Weights of a small GPT-style language model, trained from scratch on English Wikipedia.
Size: MLP 2048 squared ReLU, vocabulary 10985.
Architecture: rotary positions, untied embeddings, normalized queries and keys, capped logits.
MLP neurons of a small language model. Each row is named by its layer, matrix (up: input weights) and neuron, and shows model dimensions 32-127. Each number is 128 + 32 x the weight over its row's rms, rounded and kept within 0 to 255. Numbers have three digits each.
A block is one neuron, or neurons of one layer that tend to fire together. After each block is what it responds to, as a language model described it from the Wikipedia text at the highest values.

L2.up758:138109135122159200124136147127119125144129123085160162096149111149117081129155143129134077032131133114139097110203103170127157080119113073168125173070108160118112126123082084118115094162150140170099048081140078075167116143200164202114101132094127165136179193083112148136172127109178117107
Responds to: Organization words and markup. Words about organizations and running things (operators, Inc, corporate, incorporated, administered, managed, system, municipality), plus infobox "- " bullets and closing "===" of headings.

L6.up169:113124143109129131128140161142118147088192061124089121116126074106109115151106095181093099084126093157173133132168135119112071112139157170103122150103172125182137093130156177140142105148129144085094128127212145165165135085111101086073120110144123162067199113081129089137084159134127133130
L6.up365:095164105108130147122137154047159188095118168153133149115125137127113111196143107075121141126163145144141149093100103134084136115148152118103100172105084147191165172104097113121174103144132124152077134073154164170109142174130103159118144126157081095117149134124079098134112088128095168168
L6.up697:148110139164132056159165128121112097077089144175063154077089157114053134227113122078131124099135145143174115152160133176078144103147090179132181146168137142098131181153158137103127144165120206083134134075109117114149088146048139148065103168141109191100139141170108085157167069148189094132
L6.up816:098116150146111136155171126107127180114090199168077147098131159123041135178129125058111134118115110189103104137148130153146122091174131178130155123133133169157198159139117112138153121155091198091070153107112130095072118188092117135089138145064107098154164092154112027103166093180122125119
L6.up952:105162165159134123091173151083103108160120177158072148077103159120126099200139174050178129103130162095112123144128089125132110129164090118130129180068119133127209163129142108084139145109117116084084103147152125105086109166125148167102123153135104084108116101152154087151102076103149170177
L6.up1435:153137133155144100149138146129112199089114095127125103149124130124132069120114131181155100153152111031152094138137144126044108140041110138125092148098158165139182145090113115105131124162066116155107154174166150149165138090056147122065094143104150068136157153141145122150118128181128144076
L6.up1710:138174145142122120185102158130109124129145200110104085115147125119085119170127099077134121094130218168095111136126103164125125108136155188103117157090168154150194144083117106120139061111155130101094168124195111161127122111089155174063131156084117163054126095080143092100155108081120119139
L6.up1849:158112127118226102153144115112121122135163200158090098208143088108074122131155127079144140106086189160100126130121102117142139115089082142117127151143108142143170122147134097107138064108096095073131130127174137163180129105099170119130152116049110139147130134158143090122180085110149107144
Responds to: Name and source connectors. Function words and punctuation right after a person's name or leading to a cited source, e.g. "to" in "According to", commas/dashes/colons after names in lists and bibliographies.

L4.up221:111141195092103106091126152145110119120191094152130120143131121155097134123139142091127140135142102143126122137123136113123120111111126178113054181117120162151155115149106113101137103134128225120081142142158119117124121115062126126097099136106128138055072101113089133184156121114063113148
L4.up750:102150177121151135140142177050086109132134149139120122077084149114128121161133205040171131124174074086095085080099113199116116085047110157148114126111163160117147112121078080156137084147098126112134085155137145059156166141145136127111117132182122121113168124160116121133154118138067100129
L4.up862:136179191139166067150117124113120215111150170096087122138125127140119080176110118116105133170154141118075098133177113111104123100120085065135121086130147167095160075146136121100052149158165204046097081162169145122164145104143160124117086125133102123135113114145108132162128093129101099144
L4.up890:103118168064160097077219104129128148124045102133167126126178153170118155187148123110145115070127201091088174094106097140064099129142102183151095119158064161165115119124116206067086106200123139128111114144128096119172147113107125085072085108135073121142132101155143117126106045076101108107
L4.up1274:105152151100177080169142143072179128067082101147075108102157138091126033130131134112092106136101118114112105158171133100083129140088116063070142177154082124151147086144113104128082124141114166080071125168141067136147159125089160105080140117106114090081158087136135151113103121131150097119
L4.up1355:134155112149116125154110140125112110060168135135108145166046127174169121197148143120135135075133085133156152138138077122130108120109085132165144120071112130197088137179126111120131163170114147109117098156119104135111140107166143156109140137091141150130159112179115072165160087155118105120
L4.up1432:136120065116150149129115178160132112131161165101126121134117088154084121193096114119095145066142142131100087126097132180103116150114085154073125148112121178101104118118101115136097101107169154078149146146155138146113105114129176131103115189103112151072116122110168197157136105076119145132
L4.up1441:101101135100144131123142216143139116096174109135096132184102120099088135105057108152131097116123111164107057127123088118154135092071079138099089161145129141167170192141154079121141135112142183029112138148139121070146157128114176130139139108064120152135153153120044102101168137104124125180
Responds to: Verb-governed prepositions. Prepositions like to, in, from, of fixed by a preceding verb or phrase (according to, due to, founded in), plus the "ic" in explicit.

L4.up298:112125161129172146118137111111100162060172064132164135133117098096090174117146156129135117109149102123119159115113164135127172155139120113096140167119135147148180125100143127105152080122115121144174104083201146110130096163131133114155166140143063113092141111117144122108063138135108072112
L4.up353:097165135170185108128108155148195145162119105090144113148102109093098132146179191090117105137135126136122183105106137117127114150163093122134138142135110162120182144151113146143112099073119142060158130126196134136164082182176091101125133130101087115078145104153117130133046134116164063102
L4.up457:137160182168177112126147139156147137124139160153090117165164152151158094173174138105114088078112131095103087104119146067129158149088138115100097105160058120102137139148096172104148111100158081118147143105137117115093151109171109159098142143133098063070169065162192114192172131139156121151
L4.up581:121119079160182092107136125132116138140143156110126134161152129105153112149145088053113119123158129153133145160128139140126110087119137169097120143197131149124129127169134147107164143124086126104113160081117174180190128170101089169105063072107074140174141126168182118141097134136171066142
L4.up1005:115117066103161159168115102131135138081113063174121121062128148142085132151109147223133106131196124128133138192107106126142112035122084111133147181134097101075154114143106089124114129092138130073152148178087138178171126156123115170140154139128073133116070150115070119070152163134153129058
L4.up1413:107147109124173075195144102163150124129119093111128103122102133096139081133138127118162121110151109160133208097137084103152104136148121092148170183146081163113158142145142059100111081090139109075132155128122124148199133122138134141089155145088107115102159137134114105130115131113135092081
L4.up1422:137118112106102120117099144129152120085167082156139154154144161124139121101114112148137116100110160111102134187100092113143099095141150132109134107155090158132128152121153141134153154078108136108109093097120088195149153165081129147130166129124112068094186165091124133116056129150133104112
L4.up1837:080114159102204142114125126127133207116149129168143099140050153096102132133153104091094098137163206093126157183161102077125109091160132090141139062135120112129072160144111105113119085102130101098162142120102126116153150192140184123125152082092124096101182156138091105098175102080245137121
Responds to: Plural noun endings. Word-final plural suffix pieces such as -es, -s, -ies, -tions that complete a split noun, as in candid-ates, athlet-es, batt-les.

L6.up668:106068122120091125103120153070121084145124136046127169144134136130046091137087142121113069114133130135150108180202128152161128112132155074168119174110157114132150111132105077094023129159140122139119089123180106072136116157139087185108132146112144138087135114141107116173179133122157093098
L6.up850:106141119110089126166133167108135177187161096110113133144155122081115084177095180166106058140112121082126146142163172113095136090118120086108170123111121134123140114157097134094127102151145060082146106154141137144100158126118107160073103123119128108106127158145125157227138176156097149094
L6.up877:135122172147061154163180132136130110114134106109122122160149133122132156135139098104076114114131107104143100143142094147129091140085121116113168128128085154173156172160183136069140103093141107125121165066189055121102101149138112149118147124134150150118192134159156112207152110132107129079
L6.up1016:149125098099093119136213195126151089116207095072146095153105094116086159175156178117126163132107090138148122220196136160128118098061120082121104141146081135128111111137109147077076139080089174096129111109143116165128111103100136133116119118193186142145216079115213125157123132189151100088
L6.up1107:126121105114172087130159184078149127121167107093087120130158132109044051138159142158113118123192185126184099181102137164115139156148080136144134154145125162137151098128124078117077074126161144096180090106157098056123128166138120231100094151133096144145088157105185082191151124149127105082
L6.up1302:137199104075089190153198120105165160140143110127131132157145197139132124105164128123152159092108119061113164156107078129142090114077095131172104238141169120211137119117084078081183109114114102105123112124142117135197126200179075121066153191115165152100167114137207117145103098063140096118
L6.up1905:122159118138077177131170084112081182158128098100141130145094161138124121145104171129129069113185115090147169181112088099171154154125100141126122088061094140103134107098128107138091103086131155114170138075152129140113139096120123127088099102106048120113108114084070146142128138164100074109
L6.up1935:125142100071139119098197095105102186153107178114134151156081151170099090156168127108100110144143089116101140105131125175172198158107103124138091155109088142114064113122127152075067144116116114083082105127177090136153126128124153148116119128152172153094152156136177149184166129135140093120
Responds to: Infobox list and geography fields. Mainly line-initial "- " bullets in flattened Wikipedia infoboxes (e.g. "- • Land", "- Facilities") and "area" in "has a total area of"; weaker on table-cell tokens.

L2.up1662:109165129100176120103105171116109098116177151097152173075073110089089141144111166143065112068146154090104104095146123079097120111138091137185177150140100133073121109147053145073101131107105167125108112115138094167093198140076106114123137193109077105101102097085122108122095126127100151155
Responds to: Capital M at name starts. Single capital letters, mostly M, beginning a proper name in lists, tables and citations, such as M in Mustangs, Moody, Maureen.

L6.up142:099196130141110097199120118171102135191142123091096146141126188168135152143152197122152143128102093146097141143139124149131176102163126121097105146159067088182156144161131124119146119172157117127128097115137127105100159135131170105059134128139086106137160055124129068129127127144090125121
L6.up149:109159118122169164123145146117113168131095123076146144163075082139106125189116142021144126112142115218102102163099172089120158104145136129101112196076099163121160146093116129107142158170093172114110089086120155100059132132090110079128190136148124137077176101097108116127158137199148146130
L6.up597:143142133128151129119103077169167149084146131136100122110122113147162086179160138085174172137129107114123135158151158145092128137138092089131120107053124163189160164149098161117100122159087115100148175160139104086097143175089121084104147149121125146111163092179103104174164149133121104071
L6.up805:149163179066114082163116092130119210167122102070140156123135081140126149143143169109135115120171159112119132110109129122156123135127065113110146117133138134098137193106087163089161126154098102126158162100151120128124068177083193162122100207171119102172133150106127136079131101135136105151
L6.up1348:100087171087155108175142105118092163096133137105157170178087109172108120153096131084114141142121107103082138145143136109184143124142104142153117142123105156141109106146186161137188120052130099130145119127142118058133144130068108129137088134125184172116210124136136138147165105094141086124
L6.up1559:147106114082098139085101098091151146126137123167101127119020112140086097137153099126101155147111152151120183116165142137154149089107035145114114113111123133111141143172135126099162123101125156135075134113142087098179113181184159119126175098142101090138199118137129113107117094143084140066
L6.up1619:102163123164111115151115139115116134102117106129078119152117091160130143148123170114083132125172174199104086107087067166168164137110132104134158171119083158158123145099157105073175111138155111100095137111114135102134180171125143132076130161129110067135108131141128125094159135149171133071
L6.up1640:109196138091076118136136067127077114151139157141146168128101111080094189118104103109145120137120125075128100177115157084095149088120059118152170138128124109119119120136142108079191127189162166093152136103105128077126174123130129112166162174132164154127158134166147089147202096120082150101
Responds to: Words leading into noun phrases. Function words and verbs just before a noun phrase (is, it, in, became, as), mostly in articles about songs, albums, films, e.g. is a song, called it a, In 1989.

L6.up269:144139142142105106138196110039108173118164189161123116083101109135144142114202152140031098097152161136123129077129158130131179101195129163080099138134070115167149149144116148100077000124089160075066139187159082108129127131130148123118130164150155085056149163118073128119165081108111122105
L6.up293:113124063119128109175181170085121160161143088101130171089125111239145134141090133163089110108196119104117177130122135126123098112171145096117130132154107202155102119154161132132124080135161133112137145099145094110085095171047120150097119154094091113098174090162105154183129109165110080135
L6.up406:097141099112147138086118108186121157126097144131150150101072141130135139111089119082124128066135113149130168149100146110135073104180132157154093135074177100191107148089173117106110123109163130114114105112175106067083115162079163148082156149074192144136167169142174124109123062133141127106
L6.up452:119123199104107108213095150070115121139139154119101193101121115102144157157138171142076116061107210146154127112117129143156149100147123141132151149109022108116110158110120153100078046132100138107071084111172037095185163154079142158100126168123123126067142186146119118075164068138117135182
L6.up904:099160158133154133171146138091115143119154125144097137106141067143123031181127168137130119123151101157142090095076127145159160128163101131128196110093170095151128179147131088091123149086104200120067130119141079160152126070085107124143158188136130117114118078160089083193152171164089119105
L6.up1072:101159082092171165132131110150113137096121150093132083125130159107176114128110171138016085119084103158178175145159108074135123052135082152158090155092112119146082056107058105126085075077092169131096078126100081150104087140081111124081120184118150190099145091111153058104091120131094097111
L6.up1098:079157166118141134142134075102143182143096136144104172149159137168102152166112098126147121132138108104154139170142086151102118151161172138133120140089077140143103130081093089113043106155114135153113119179181128135102121139088153134131085155134059127155108115107147128127082148141148115173
L6.up1989:102103133136154087143195107112140131112186182121112158158115167189109096126082150124111145045144151164196184131146117105082097090175103119097173120105188094081113146075141134094110080124123182123055151116136116151104175229079138113158113140178124080076115102095102113137105062115125129078
Responds to: Word-initial capital letters. Single-letter word starts, mostly M or m, beginning a name or word split into pieces, such as M-oods, m-ills, or middle initials.

L2.up846:095197114095135157150182096104065165113152160127100141128098151127126164098159197124130133075128094081137129111155087145107182124124099174134152172082129076107128081143134106147166115137132097146153132090141177143148166183088115133129167166139145131133135145143183160125190116135137138178
Responds to: Sports stats table tokens. Column-header and cell words in sports statistics tables (Yds, G, H, GP, Date), plus "through" meaning progressing over a span (through the years).

L6.up36:102168152121145143070097090127175097163131153157088173136103145155150116128150104137085130101136160099083136165140130139181119162122151093179117159196068161093156148176163193138089155102086186131108122079146180181169162116120168116112143047122154083080149151164135138174101136104145126110
L6.up567:107142152160106180114129145145128103123136088096162138072089110121162091140126123135065104119140129142102125123153105186089164097163137097115189132108129060156176117168114140116139134179111170104145136153124076090136176115110091169102111119105123136095140087126151136109142141083182070115
L6.up624:080117173111109097096151123166147091183083070135172138132139104132126129110165089125087103094154131157072185166145103130137158122121084060160104145141136166116143103176083117125117120109164099113100134136119173141084132168146150140109123143121140124153137104080153122117140130053194150151
L6.up1012:090120114115169093126141169143176087105114113103110117124125088130077117090163074127100118068115083113098188170197170150126137170156082103137100168095106119107171215119084131126188104102115234097145153133117123160093080129098164170136093116107133137093107090170101116135116134116153039118
L6.up1373:128172160154135164122111140158135072126110141144208108188150165121140127119170118143115066113113116144074160147134085076129146096091102077079129143153086088182126121172098089112122091102090103126147107105178171144120147091143180145116145155188139113139187175099128112130045112153091088105
L6.up1602:116125151149183166156130098141120171047131158174144192113114048101127108152155130147068084115150150104113141158111091121094139061150102105148097148139099093107163067144131142152132119127098194082118132132134091146099113174123126181158110153107131110112154085128098173126075137135168070097
L6.up1953:118209110108159156209113127131176125089093142103159094141075131102076175156151057110143093088138138176093114176118129098156065081087139098152157140111129108162135134201136153142127078130142083114108091058119119185124142187116142153120142146059162122074152176128154131152093132097192058086
L6.up2006:112121092117207156133152114159103129072132105087133087103154108125097089114131154120125085116174179104103140156102148069147154059169086004171157147129043086142146122167146100136105045145112148083151117093142121158138115171103116114100098120087147086123150157150157093089180116175191103165
Responds to: Noun-phrase heads and clause breaks. Head nouns ending a noun phrase, often plural and after his/their/its (members, parents, holdings), plus is/was and dashes or semicolons opening elaborations.

L2.up834:116148156130159081106157086097140138135148145137126139157117132121102148114129142088121128171167133123046156102115143119148172126170067112125153124143144141128168120148083125042168166144119112121145084090163075132114172170165089131136119126087113119141183077143132127169137119143181065125
Responds to: Determiners in entertainment text. Determiners the, this, a mid-sentence in song, album and media articles (the song, this time, This Be Love), plus mid-name pieces (Virgin-ie, R-ita).

L6.up323:115098155120147141104135148152151053131112108084131179121119073143163166106148122073134136115159102134102088122182142131097109166123115128106122164126160090105134074100165062138103147186112124149128097118067113128172152135187115015135141122142174130123116083147141150150057151088157158154
L6.up658:152213155052111179109134126119122134124160091182120124128152178103148113125143112168122101132168147115078094118077106120111136103152114138115163173103078100163154129109119112156135109150130091108164150102100127112192086129166111128093181142095110119144071136131114146091127059107110125202
L6.up735:133102142169181139095103141161107104097122130174063138133166112063114143126130196088104115121168106189115131219129089077091115138092108131170123151183105108202116069111074062161112132062084128129117129099104136110149119191020098099125146115157156148098178115159136145140157159167178138167
L6.up737:097189139127197199189215090127124127045113136115125143092166113113144103119139202070127138131121116155112187094100091133077132104077112141155120149077177160150072090156113096110086101107152168117131170049141144130144084117097135082129170148114110105104130173117126053144178123121126125191
L6.up793:140219143080181112145189128066095171085099215100112099109136134092182102152081118165113122121130133120159116089119129154099135131118087095148118165108092130129126095136082158171145124087082129105152087087129134116182125110162129113135139114169101084115115111113115163113150133159142106211
L6.up796:125135149148139110096165197111119173065118114098154146083141081115135110118097138170126155102159163126118164100166051141052144094136154051155108130125077121155132131140078122106149137139111148119117126100146149100176165119184121165128095169137070070120128120100039138110111120145156104132
L6.up1280:137183166141215164070189130143121091130151119152104114085160143109089110163122114168138135154103144128115068132177146135061112161089163102149221122169148123203125146134083077087068134074140163154150041109115146148130075141145152116138147105086152127096098072138136155116146124099096144116
L6.up1635:121087137103091179095105138137115131155127188129170149085131114136121109117110145190111102150151156121109112151112143161115166156110069147098114146135140185114147141111174119152133129136150164128138101093151091054139140125108117123057132173163120143108112134138153137172152057121146104177
Responds to: Affiliation-phrase prepositions. Prepositions or the before a club, team, party or institution in biographies, e.g. during his time with, appearances for the, table cells before party names.

L2.up1363:137154149152150116160185140151168139048139140089113134053113150124102042088114118119101148091177120156143133123166119108078139100131078099121169194127131102135165147139058117066106118144103156150103116079128137107145151129107123140113093184083119094049145056113115111118125167154115136161
Responds to: Clause-ending punctuation breaks. Semicolons, dashes, colons and closing parentheses that end a phrase or list item before the next one starts, e.g. "Dunlop House; he", "School—first", "(Jacksonville Jaguars), Nick".

L4.up132:125166141173157096147159117069153131079158156159133135118062203111121088147146164099113109120096131129076106078143115126159146101113084127144137157046121166153115160098054156117189078140180131068083082108115100173128111097071160114123107108098179124142116126124116146118156108157179114117
L4.up144:085149196144163154136168139164143114131170088063141151122084139135118083149119070181129115111146184178198150122113124175113134153107115111116127112095130163134154139142095167129049042076140114145116161184121066168113137138117146150126175137108132146048085070123143167142147085130225076087
L4.up1354:124137185141126080108138139134117164140125158077057123112122106123102100123078117092120076120148122150107123089158132161159104147129131160227162143097127195185177126140059165149159042118159117088136106100114056125090117150071121102099175127094156121105137097122135069140145085136140098084
L4.up1436:102118154138114151148067178104167115150128136112163127075147105130155103167132131079114113135188135088135118104143119096123075116153081139146199161124043164159083108125115104137135166136136132120116158133182081146135134115133141095096152166141132122172106123148098098119097056144100129106
L4.up1467:120123176029152104154171098115160071087134163090091111121093182109109121171097159111112137127179087163077129080118128147117128148126131150068155114107092155164131156148099086137148119097151101088094123149104104134154099188108148124126124149134155125105149141136148079115143033131093085106
L4.up1667:120166148067158128162152096105132110074108115106108142123166112105093156118109111075154124111191113159104114092138118134127084070125153137173126152070137133175139144116089139130083158068124161128130161155105134190155112127088134143118163178130160096137152154143168091118143066115161114121
L4.up1738:137130147134125138155185073103191118088120172111123129108124097089122155125081055155105114143103132056155096056184100180137136148121144120167157163050094180143047162101157159112168063158162040063075088139155161127149121098121090103103119121125122088055164094108157148129163076089118074122
L4.up2015:101139196152149098141112165098131116124133108095168094083134169098101089157139108094118118107166132109131124101139119135106033147117158126125153112101134163141142152152113139140106145102166161103147110112126105103146095128089143164127096111070156075119085148122116108100129104202099119056
Responds to: Identifier numbers in names. Digit tokens that form a numeric label or designation within a name, such as route numbers (U.S. Route 412, NH 309), article numbers, sequel, bus or ship numbers.

L6.up547:085138094101156118153097150102129180141155159163117086163115149101164141162164162147138132139123155170072108082167067095111107134107155125134074140056096208096129166096149108116136110151148119113135094111157158118144189135054116157080144088141108148111145108125128129106131117184144124128
L6.up559:061128109136150137112095112123160168104174068129095124131113101126139181147135130176140113123194160128163162088117073186180139119131138145126117162116126129155209161143132186134113146112143117112076166182140109160154101109092109124108113156140125140173165146126110161130130150152154127181
L6.up709:104106129186177189104140143120076161079184145115148114142136140149043127152140103152168056106137126077132132164160119128129186104121122104169108142087114146134187123135099179158096132135124176114121135106108140156084139175164086107101180154144177171115149067082076109144113175117090123122
L6.up869:107127116118100149143143102071147155134160236157085127090084151123091149124118146094134066072126091177132146142133133171097144134202118130173152153126080115132150175134127113069123140137109130155102138089107161147108119171124146159089170171101091147108151121147130045086205121146117154138
L6.up1256:099137143105078113202105090113098152136125181114124110188136106097159059112128176141128097116092122107117135154119118108052069147154115109141124172066138124155165163078109127116118103174116135088146174120143123131155193097118202109038133138147128109123112162132169111140094132108057064161
L6.up1279:106111120076149157173091085089163121092131151158086109099108143152164081115109077137168150101114130150069145144193096148166130115074126156170129114100123110163138128136140145124129130153121121139087123095165083104118163126121180071090128153144081152118157117145158129132151100125093147110
L6.up1294:093176114151147153127135158124073130145140128133106139135104173139141125179112172130138145067118114141158189118121121093150124132135102125168072153114167166133118135129084112058124097094140110092125118117177152201074144092062094097085137125175175075103173156142123143151140127100118145130
L6.up1483:049124161177160198091126100149099196097142134143091133154057126146073097127128111108094168100180162140093136150110073164165104126048124154153052189120169135159140173094165123149106069159088133111142176105157142144162093149103164140083152072163162164126098068142122153158113112094064136157
Responds to: Mid-word fragments and table pipes. Middle word pieces after a short prefix, as in b-ol-t, s-tim-ulus, iceb-er-g; also table cell pipes and prepositions like in, of.

L2.up480:114117152134111089141176148067098161152169173064101139122089128117112106209121118129112131107168098159089127131105131185153107112146136111123147174132093152143175141102060090097068102154064122108057085125124145155157124111141190115109124140118109129083129104148085115126176106102105096126
Responds to: Segment-opening function tokens. Tokens that open a new segment or clause, mainly a list bullet dash at line start, plus "and", "from", "between", "In" and "===" headers.